Part of a small language model's weights.
Size: 14 layers, width 384, 4 heads of 96 (2 for keys and values), MLP 1536 ReLU.
Training: a variant of Adam for these matrices, 903M tokens, 13773 steps.
MLP neurons of a small language model. Each row is named by its layer, matrix (up: input weights) and neuron, and shows model dimensions 32-127. Each number is 128 + 32 x the weight over its row's rms, rounded and kept within 0 to 255. Numbers have three digits each.
A block is one neuron, or neurons of one layer that tend to fire together. Before each block is what it responds to, as a language model described it from the Wikipedia text at the highest values.

Responds to: Prepositions linking a noun to an attribution or breakdown, mostly in captions, credits and infobox lines: album by, goals by club, Radford as.
L3.up152:102093130113141158172052112176119146136136148105140113161117134133137116155119127130123082044118166142114142115116119137147132135105158180156100065128069114181121122118170152127061155173177128131137159073162096147146139132159112127230106123136125107098162115187053123131125141154158117122
L3.up179:152132108169169172133121122113114120170172120179154092133112106160110157164107099121115134101106158072056145122143088155099074123118110073116163154112096128120191127180144168106110113174069099104111139116068136130097215138183024035140090182130135110149151160123143091151109162090047155150
L3.up191:093092121228171157151155113151090108158189179177138120143149162174147130110117117172139147159153145169101086141133124146143162140094129109082175090118137121174108121116202149114110142108138139066134146131040144037131129147149121151145104110124098136088151136069152115080052135115128143104
L3.up255:161124106129177137138147128171098129133085044123150139163124142190100128125143083141191126127101133056128069108138124102093143209114096125158153117122155112154171130115080146109109148111105127108122209131113146097104106130138117179136170091152149147072123124189084170186143146103067078116
L3.up426:124118054106162157202122142167116201158144132160096122094117152093129166165094151095095154098172154110079043153124067140124127132099144135130158137140127157106175131099168132125142119129191135115121152092134128107124168128045129183146134093109122159128182078126112127158103134164071127117
L3.up472:163144075164202163170119132125125122114168087146105125184137071186118115138146115059131108113105183083192162115166052167139162179092061178115102161091122146134161078091160125140056112158156157139116149174084153201123085124128072064211067186153159109143210120116132103087155105109068148115
L3.up520:168113169119120142174123134136065095176101126111154107144115082188114157121138136148066120179116125141156158181135053127106126135042206126182135095106168100123138141152158147123112073123126156064115099155121101121170187128119161111135161078135125165081167051117152101131065135216097096192
L3.up551:188079115111157190111053160122127089084125104091131122150116132096109065123117098116136125123109194134120069133108143141173143130059108076123175123118132091158222111115121115096090152139143100155165178119080153161143188143136089078162111103113122129098144118088138076185111159170079118066
L3.up717:093131154157104159099135164130080135112122140064134089105137119178137201169048137133103141094115175143207159158153097145114130134150143090147113132181120120172130112142082159132138101092115145100124140154136117089113114140187133098153158146200159096147114086099079059177127154115101118163
L3.up757:132088136150146146171075125196122100169146149148174115145095153186113138083097145160121117113090190145158129151141095092096114132079175099089156175134088162156155121146190123115109117099092099145179184135050136177074196135175150096138181141170111164090150151115165197196123144148143119144
L3.up981:106145123146109101125149155075132197198019090135113109084115146147119062108128110169135147161165128166139097120133129141119107122156136091185130080106125138126185136161118106145126160110138094181140161140121123125051147100098102151150115107178141113092197189116131081127183141088161158177
L3.up989:168118191113128147192119143169098098157133130138143116140178143175122122135127123112091136114124182166158147126130075131109116137104131165150235126138141134155158137174175145128055115139134124111122179131131117085039133145137078145108153140170146123081204105104122164158063119105163134176
L3.up1123:199116117117107160120096189177085160101140094079133110105115094154147086120097080182088106120186182093113134133131104159133145119084189123162145076129098088187160142201076123107080112100161125137172167143167177146170104136081112134170115116132120092104147154123116161167148135169169097147
L3.up1216:187061157147209131195153124189124116185102129199199131160135147123126109106137119113067110133156077145164121075161136130128082125193076082123171114117100158177169109118100142130130087107120115107142134138118137158112169143132149157128160081131123110040128128188029117152111139116144105100
L3.up1381:115147155143178175175142163163070129174141140132103138165114120170095143145102138127112159121083184094154086171134128120109165129149084171107184130131073153198127134146154107126133147119132135123173170112139106164059143149161083131138181125184135125135143061106090158173105152105110143185
L3.up1534:128091122085120130118167082130086174136151183085130109134156115159112095221047105133065138102176128154135119159145106222132169113110118190115129156118099091122115135186151186127084108151116124114104120088091127207126078157068097174176130101130121163138122110127115165150106153144169084125

Responds to: Fires on "was" or "being" right after a person's name or pronoun in biographies (Dowie was linked, later being named), and on table-cell spaces and digits (| 10 |, 1990–91).
L10.up862:103134101154168121160062182207097100139126128098145126092157142144139145137140174091156152158101090085157130138112065162167173177084130125116195143130105088121166118145114122139128155129189106109128133046137110121116141134133148094115135168107097143210135186031081095094141143084140132118

Responds to: Degree signs, primes and the separators right after numbers in coordinates, measurements and tables, such as 13.13958°N, 02′08″, (83 kg; 13 st); a weaker set fires on word-piece "da" (Bermuda, Blida).
L3.up22:094149109081120152124133103114111109130107096095154180146159109156099082147136093108115174096115151170140147171119122150134122155139169176140121082125160134109211138204077153142138105138113109093120110138126157122165083143143110080222134167163113093157125110159102131061033163087163125156
L3.up37:127164127060118133197152117104138104078032099098185155132169098123147130133158139137174137051111165086190075153132130140116174120187149120155116053203166128115089175250139146139215149121128130078216131122128144111083089130179115172147160150152143126108126144088131167156140153123164144175
L3.up64:085135065058156170104125073115110114117063124115138149113119117148125042204177110106136138145135081070118134139101139130130145156074196151090114134115147101095156149083131171114097144157121082139173054122119131117049206119098111164166141088131132165100105062147153135041144157119140130167
L3.up160:144130077178079134077171108036174192093112159122143161094126128139148175129110115130177171071148121081149111154126148118094167116156119196115106135207113133123129128178109130138191168106122125143123103126118053118079122124154055187142118160159136106185173079091113058102130129075154146199
L3.up239:091114144062147057163020128107143103120043122110149121108151130060116100153153174086092135100159170153101193163124096134127126140182138113115087118153131099141162154148138113145115097139087069124162105121106126208129108130117172104129136092122137134052142070173043071136142138124147124075
L3.up368:105130108105137131176163076213114102170118084159136138124161123187118149159118147079097131106108177091141137114135137106131155127168175083166167072113101119111155130255079177111177035154104166135149108130127144143152092151141129072178155196136077099138099109118165141091110160138167135166
L3.up517:130118085088155171104129025088141119098078110105131114134107114036108093136128109156130135157106144074230114099120128119135056108177135190133156102155112125122125171136100127144135084164120156150173113127067170156071129092178104135115140095168146141122117156145096107176139106108163114138
L3.up540:163129133136148113153135102142100135130096062151132139158182146102107095174128124134101129150121162090182132143140108108169072123178131133116200163107097137117144169184081155158113072152108166077124131165141154125136112120116124136168136120147135113156105124164119148119124105132136125120
L3.up653:110132155126100145174151067137137122118178088092178161092131124142159129152129109098144152072107144070138104112135140115135114124162165130125136072133161143173124157171091176125171121115146120128109147101122151131152059126223103034105128222124125094151101121140124151106070148115156129155
L3.up721:164098157104130090090141093153123115075088139146216132109129080124141092118160125149121120166124138100167161107126170149084116114152202172124094183122142099123114130166113113109152078143181137086099099125136098135156173124090109127125102075175103148056109145155061131124160138121165088169
L3.up839:107161137127130174081165111144106141127059076123130149147128121117113100109121086118076144146090129131150110159111074131154173133146104157155136134113116131102155131146112177059111082163088147086131113140128152119122142150119109145142138170121154062172077139150151090183093139126064147133
L3.up878:085174152118171163118132152127185087148107070169137125138131082081105111084166126077178106096128120085118106110111191108136136143176150145174116059148149139113146128199124144128119131086090143175111186162148106078050121132151135136159176228150121109111155095132125136057125078087136114180
L3.up894:102158101075161186089155129141119149131110128197116166185131104152081092084107167138115130100110061087212136142130094142109169101122100233121087134154048107121137135155111184093148099161095111111171156153112130135074190108150152193134139126108130105112081147169151139112173136112107105171
L3.up1307:142179143162158158142169122146141114117173131181153102145119033084126155083066145145168183023120150062153136136120154098115121122132209090142143083125115114164112100126061129149202100118154152099134130141111145101096123123164109089118102204162159117131122099125117133132094148099153170154
L3.up1444:144152175138086150105126093186154146133146143114170148182158125106104117105114129157165115105127168186177105138150086144125096125123140121216132099132137082166126127199103158150214062106115115097098148122125127133112122156160104111113153110140164088152103092193096103140130130165130120142
L3.up1473:116145119114158168102118131213104099148084092135115114123144140146145139142139121124141117069064095136139101147114130132125094136117071105154152085154158159151135095210095104113191072152144158059123125150136136162124108154147188077108154148119106129087109113130178139145137147121139099170

Responds to: Column-header words in markdown-style Wikipedia tables, mostly Votes after Candidate in election results, also Score, Length, Weight, L, %.
L4.up824:083152137134169151160144138119109255103071172033131121106146126149129110180132129114079144170165111158077098141136145185161147137118120146146130135101105146086199081136080118142092160125142098085175155116142088157142163118088129115169086107119112134158117159134124143143108162120103132134
L4.up1037:111112089252123113076056051113101124100139073092128106096122098160079183195130179117148086196135136177090126092111133208125117175107149131138172122139132156149179111143164156111079187208111146109149166152174201099133089120127145135199131089143127110111163175088172132133134109122133143139
L4.up1056:169088135092164115109133154088204180118127142104145124101132175092113082137110137113118168139190189168131078085154149101159153139162106145118138111116145076140181110100177120114091128147160095133209106062167128161103089141053173183137116130120104160161131126119141120147141104165128139166
L4.up1519:184094142133142043154076140094085166148141125139149123103132113152094122060088167079118119119175136171091096117136149121164133130146122129127133156101142082134147138088168126142110101149153113142172156134164077110137066107112131090181099146142089135127137102141168135101112066116139155097

Responds to: Fires mainly on "by" that introduces an agent or creator after a participle or noun, such as published by, review by, nominated by; weaker on which, with, from, and markdown table separators.
L4.up292:100107093096161189130120126141129143138111169130144128123072116165114096157141155186080114075131147076034056130130112155137151167145108156118122090123144076139145137135135111111154148137182089092108179025111134164134156135138141152209138113138148115119133086152115102186136154091183085079
L4.up527:125131166033134171178099109154102121081102148109109110138159136189114103150145128128067166125231158159197138143106141123113162165102143166115105142135106102167097124128176169116079149121178070092110157064081174120129144129112137182188141119101164167097179000160080100134121143137091157144
L4.up1035:135151143122113136165158104111100178137140176162132130172138127158135161153149145117126125068198189155142112096160080098109198152114143129118181101122117080172089103165138159100099152213192170057143151131088099138147069099114087160123113099122156184130140112145103134106093146172156147126
L4.up1295:080130126085115189149096131087131162145138165035160145171133157197124082165141133103102195072181168153126089135150068138135178188119146147140068052153122070191138139115096138101165141125155149066095121038100176088113114124133100157129144107116133167154132088126154126175109134142074149158

Responds to: First word of field labels, headers and section titles in infoboxes and tables, e.g. Succeeded by, List of, Pts, Website, Democratic hold.
L3.up10:199066070165168163192170154192181150155145090158160157093147063109113167125113143169151154174155085133089118158115144161102105100178070148135131178142063129121162134176141117118112127145121077144102143150110149083102190124103074119154145146121118146147187117040092120113131153109104125075
L3.up311:184094100132146137132170153210134123125122147029184125134137086129105145140087121069190163148114135188156064141100113125128077116123229142184123159165090160103228111113162097163081137103104060157134138122139112079108160142099138112111094116156150167124144105126068112158112112124134112143
L3.up330:175160179079090160154104156121154124107070130100198141146097078157107140122087156109160186197127088107124095120099128164107113168128164188097098120152105107138144136124146186124081109120167101157079182134106131062157115140148096128085216133166166127158104117101087138152142126179172129176
L3.up391:084135159130146145116138100159164111188077103075116151167102101150148108157167060101143207159102091114080119169142138148141089143178086203149135121175078159102115153138165114192115153117095061164116155159138153120113119140178197180097135116126092126149101107158071142100134087089125135120
L3.up471:136090140132154120139156134120135148117128163086127107076134133187134127145124166124096141118128151113173124134128174237104130167124151143104090120159118067117144134108102141117213170145143000112148110131117068114118098133087153140174149116131147163126160121096135131103114125140151126141
L3.up539:121146184140145141160159063115094111116143179126160157123134147172117129105134157094102085127133129125092180144117135162138125128135040140121154150121074122173176156127078124142150136132134120105106122124095154204134163153183183102120151135096133088116099122187127111157134127121086129171
L3.up736:159084171087106090175152115142137093097099115113119116130110132148147126125136131144178145132131118155154148044153165179088096149153135142149142134109149138132170087109086126123084104098095085097135095149093128090152106138132103152103091096152117130128122136163047072139150121108156095163
L3.up802:107182147145108135155083140110103150161115135129156135125135093133123105093072171109170131138122155145078122089155057171122145147124160165158101129186137155120213111160147105130169124084152137190169119122140092071114172127106125070139169131134143134094146119091117110153100144098113173135
L3.up875:108080127097140161150148118158119104191111069104216108094104083114137121142126120136130183154146107153197142133120163172141076134127126178157167166116129120098154159140120117169123091118117092207072155128120152095156138165168111088128094122155136128111130166127121162096063128169168107150
L3.up898:122089128163157146138085170127135112173139106126147113052114096111148148113168150097147143173123054096107060155114144116115082149109089106091187099140144146103169106125181113136136100083147126145107156132156164106142097113132189135134140115154123170113159160068126134121077079090155113128
L3.up925:101157165094120105130133115148180109165133185149159137097106152071107079119139156166174156149149088033110096098137139132125134140146061163150099129144156142124126132130122147120103161140106066118138092152134063149122125138135166162118123127173121142103128143139060129068161141118160121118
L3.up940:102191165137139157131062071153135128108139132104193128065139212101137117129167093095092113134133095168073052126134105183148170166076154139149139148107163160126195134123059145123161155109108057112106107148107139176048163153147152146125152116127108101073121104108164123155093127144130128167
L3.up1049:134120122129131108127101088126194096162103139066137129103125163125133118103188147137171178157092076156091074154109155166165107165091060222135151173114087136100138115138176108158099124137110053136122119159139173156156082138159178123147146116134127117127118153090127120074141147101143126132
L3.up1190:193101137093098118137129174093121098159107112104147114115118133134156144134130116142164159166149096151110133076135100182112069145158165173175115164135187099120090129138167130163122121088089072166133118134147145103113089147146162158122169111160112077054127155121140115199074104215138110085
L3.up1348:103123117066155164122139131130123096128156193187160119119168109124155137161184201101155171141165131096093063082126161145156126100131110186132112111145119091118162100122112185148039136150132070113120154140112168197137151143141119100153169129127122146117155120196091142114181121110160143144
L3.up1378:173126167183125165168046120124122169121083169099182115164160089126122193159142149095159100131165163194056138084147124184126132179169137143151122106165022134088126126163101113116113162133127131165095087107124136042146144136135035094169148099110109104049101149137127114123121098104181131131

Responds to: Digits, unit symbols and marks inside dense numeric data such as infobox lines, coordinates and tables, e.g. ″ in 26°06′24″, kg, sq mi.
L4.up59:145198120151108183073145131155147140175085095118135190141060124151129115129166093153162129162056114114121075109142109114149172111110049111090078136135168096151142132109091147105180125108100169145170153117115122115045089117139094204120109151114095130177107146139104140136091111110166129184
L4.up463:042169145117084187130161083153146124157069084057165190143132048180118148126121154154168124113061123126158107099142103095119139103097104176135071119222132142133207136148107140131144123089109162128179146135110083159130129141125108142090164187146119082025147115128149157149116123162160111165
L4.up616:135164127112128223165146067137168112123120122122139138155117101095087152197117110128151139174120140099150086128161047135152122121140123138126132152188151171156170104205124117160139087154094141122122179136086126099141066123127134150157141166109111097122122093123127164184161145178164129163
L4.up1107:199114126124098141111180153164113120155086070137136226163079097124145116112168150186146095128097123101068090102122129112162208108064032142097109173182126108122105145128098121122176105134139151087155109153155110108079130163132121196147104120089059111197137139161147137115115140153154143130

Responds to: Prepositions after a verb or role noun that introduce the other party or agent, such as losing to, defeated by, at the request of, teamed with.
L10.up163:055132071138078132200119179180124183073104142071111122160175117120151131155130154121132115142144137120130083115153168125138174157122145132140187082046128119180115108169151090155111145154123054058198160099122120129123127145086108116158090136103170099133091077093150129102079144171127202167

Responds to: Dashes and spaces joining numbers or compounds (2011–2013, 18th-century, fourth-largest), degree signs in coordinates, and nouns after ordinals or superlatives (first race, last game).
L10.up99:082076060089136145154129077139130127169114147116104139137183134179134114164071106128148162121132093101136188162122167127146113153150157144190120176056164196140101117145081149143172145208107090063118131158133145091117159099104163062187168163154094085156158107133149187105107103112172137102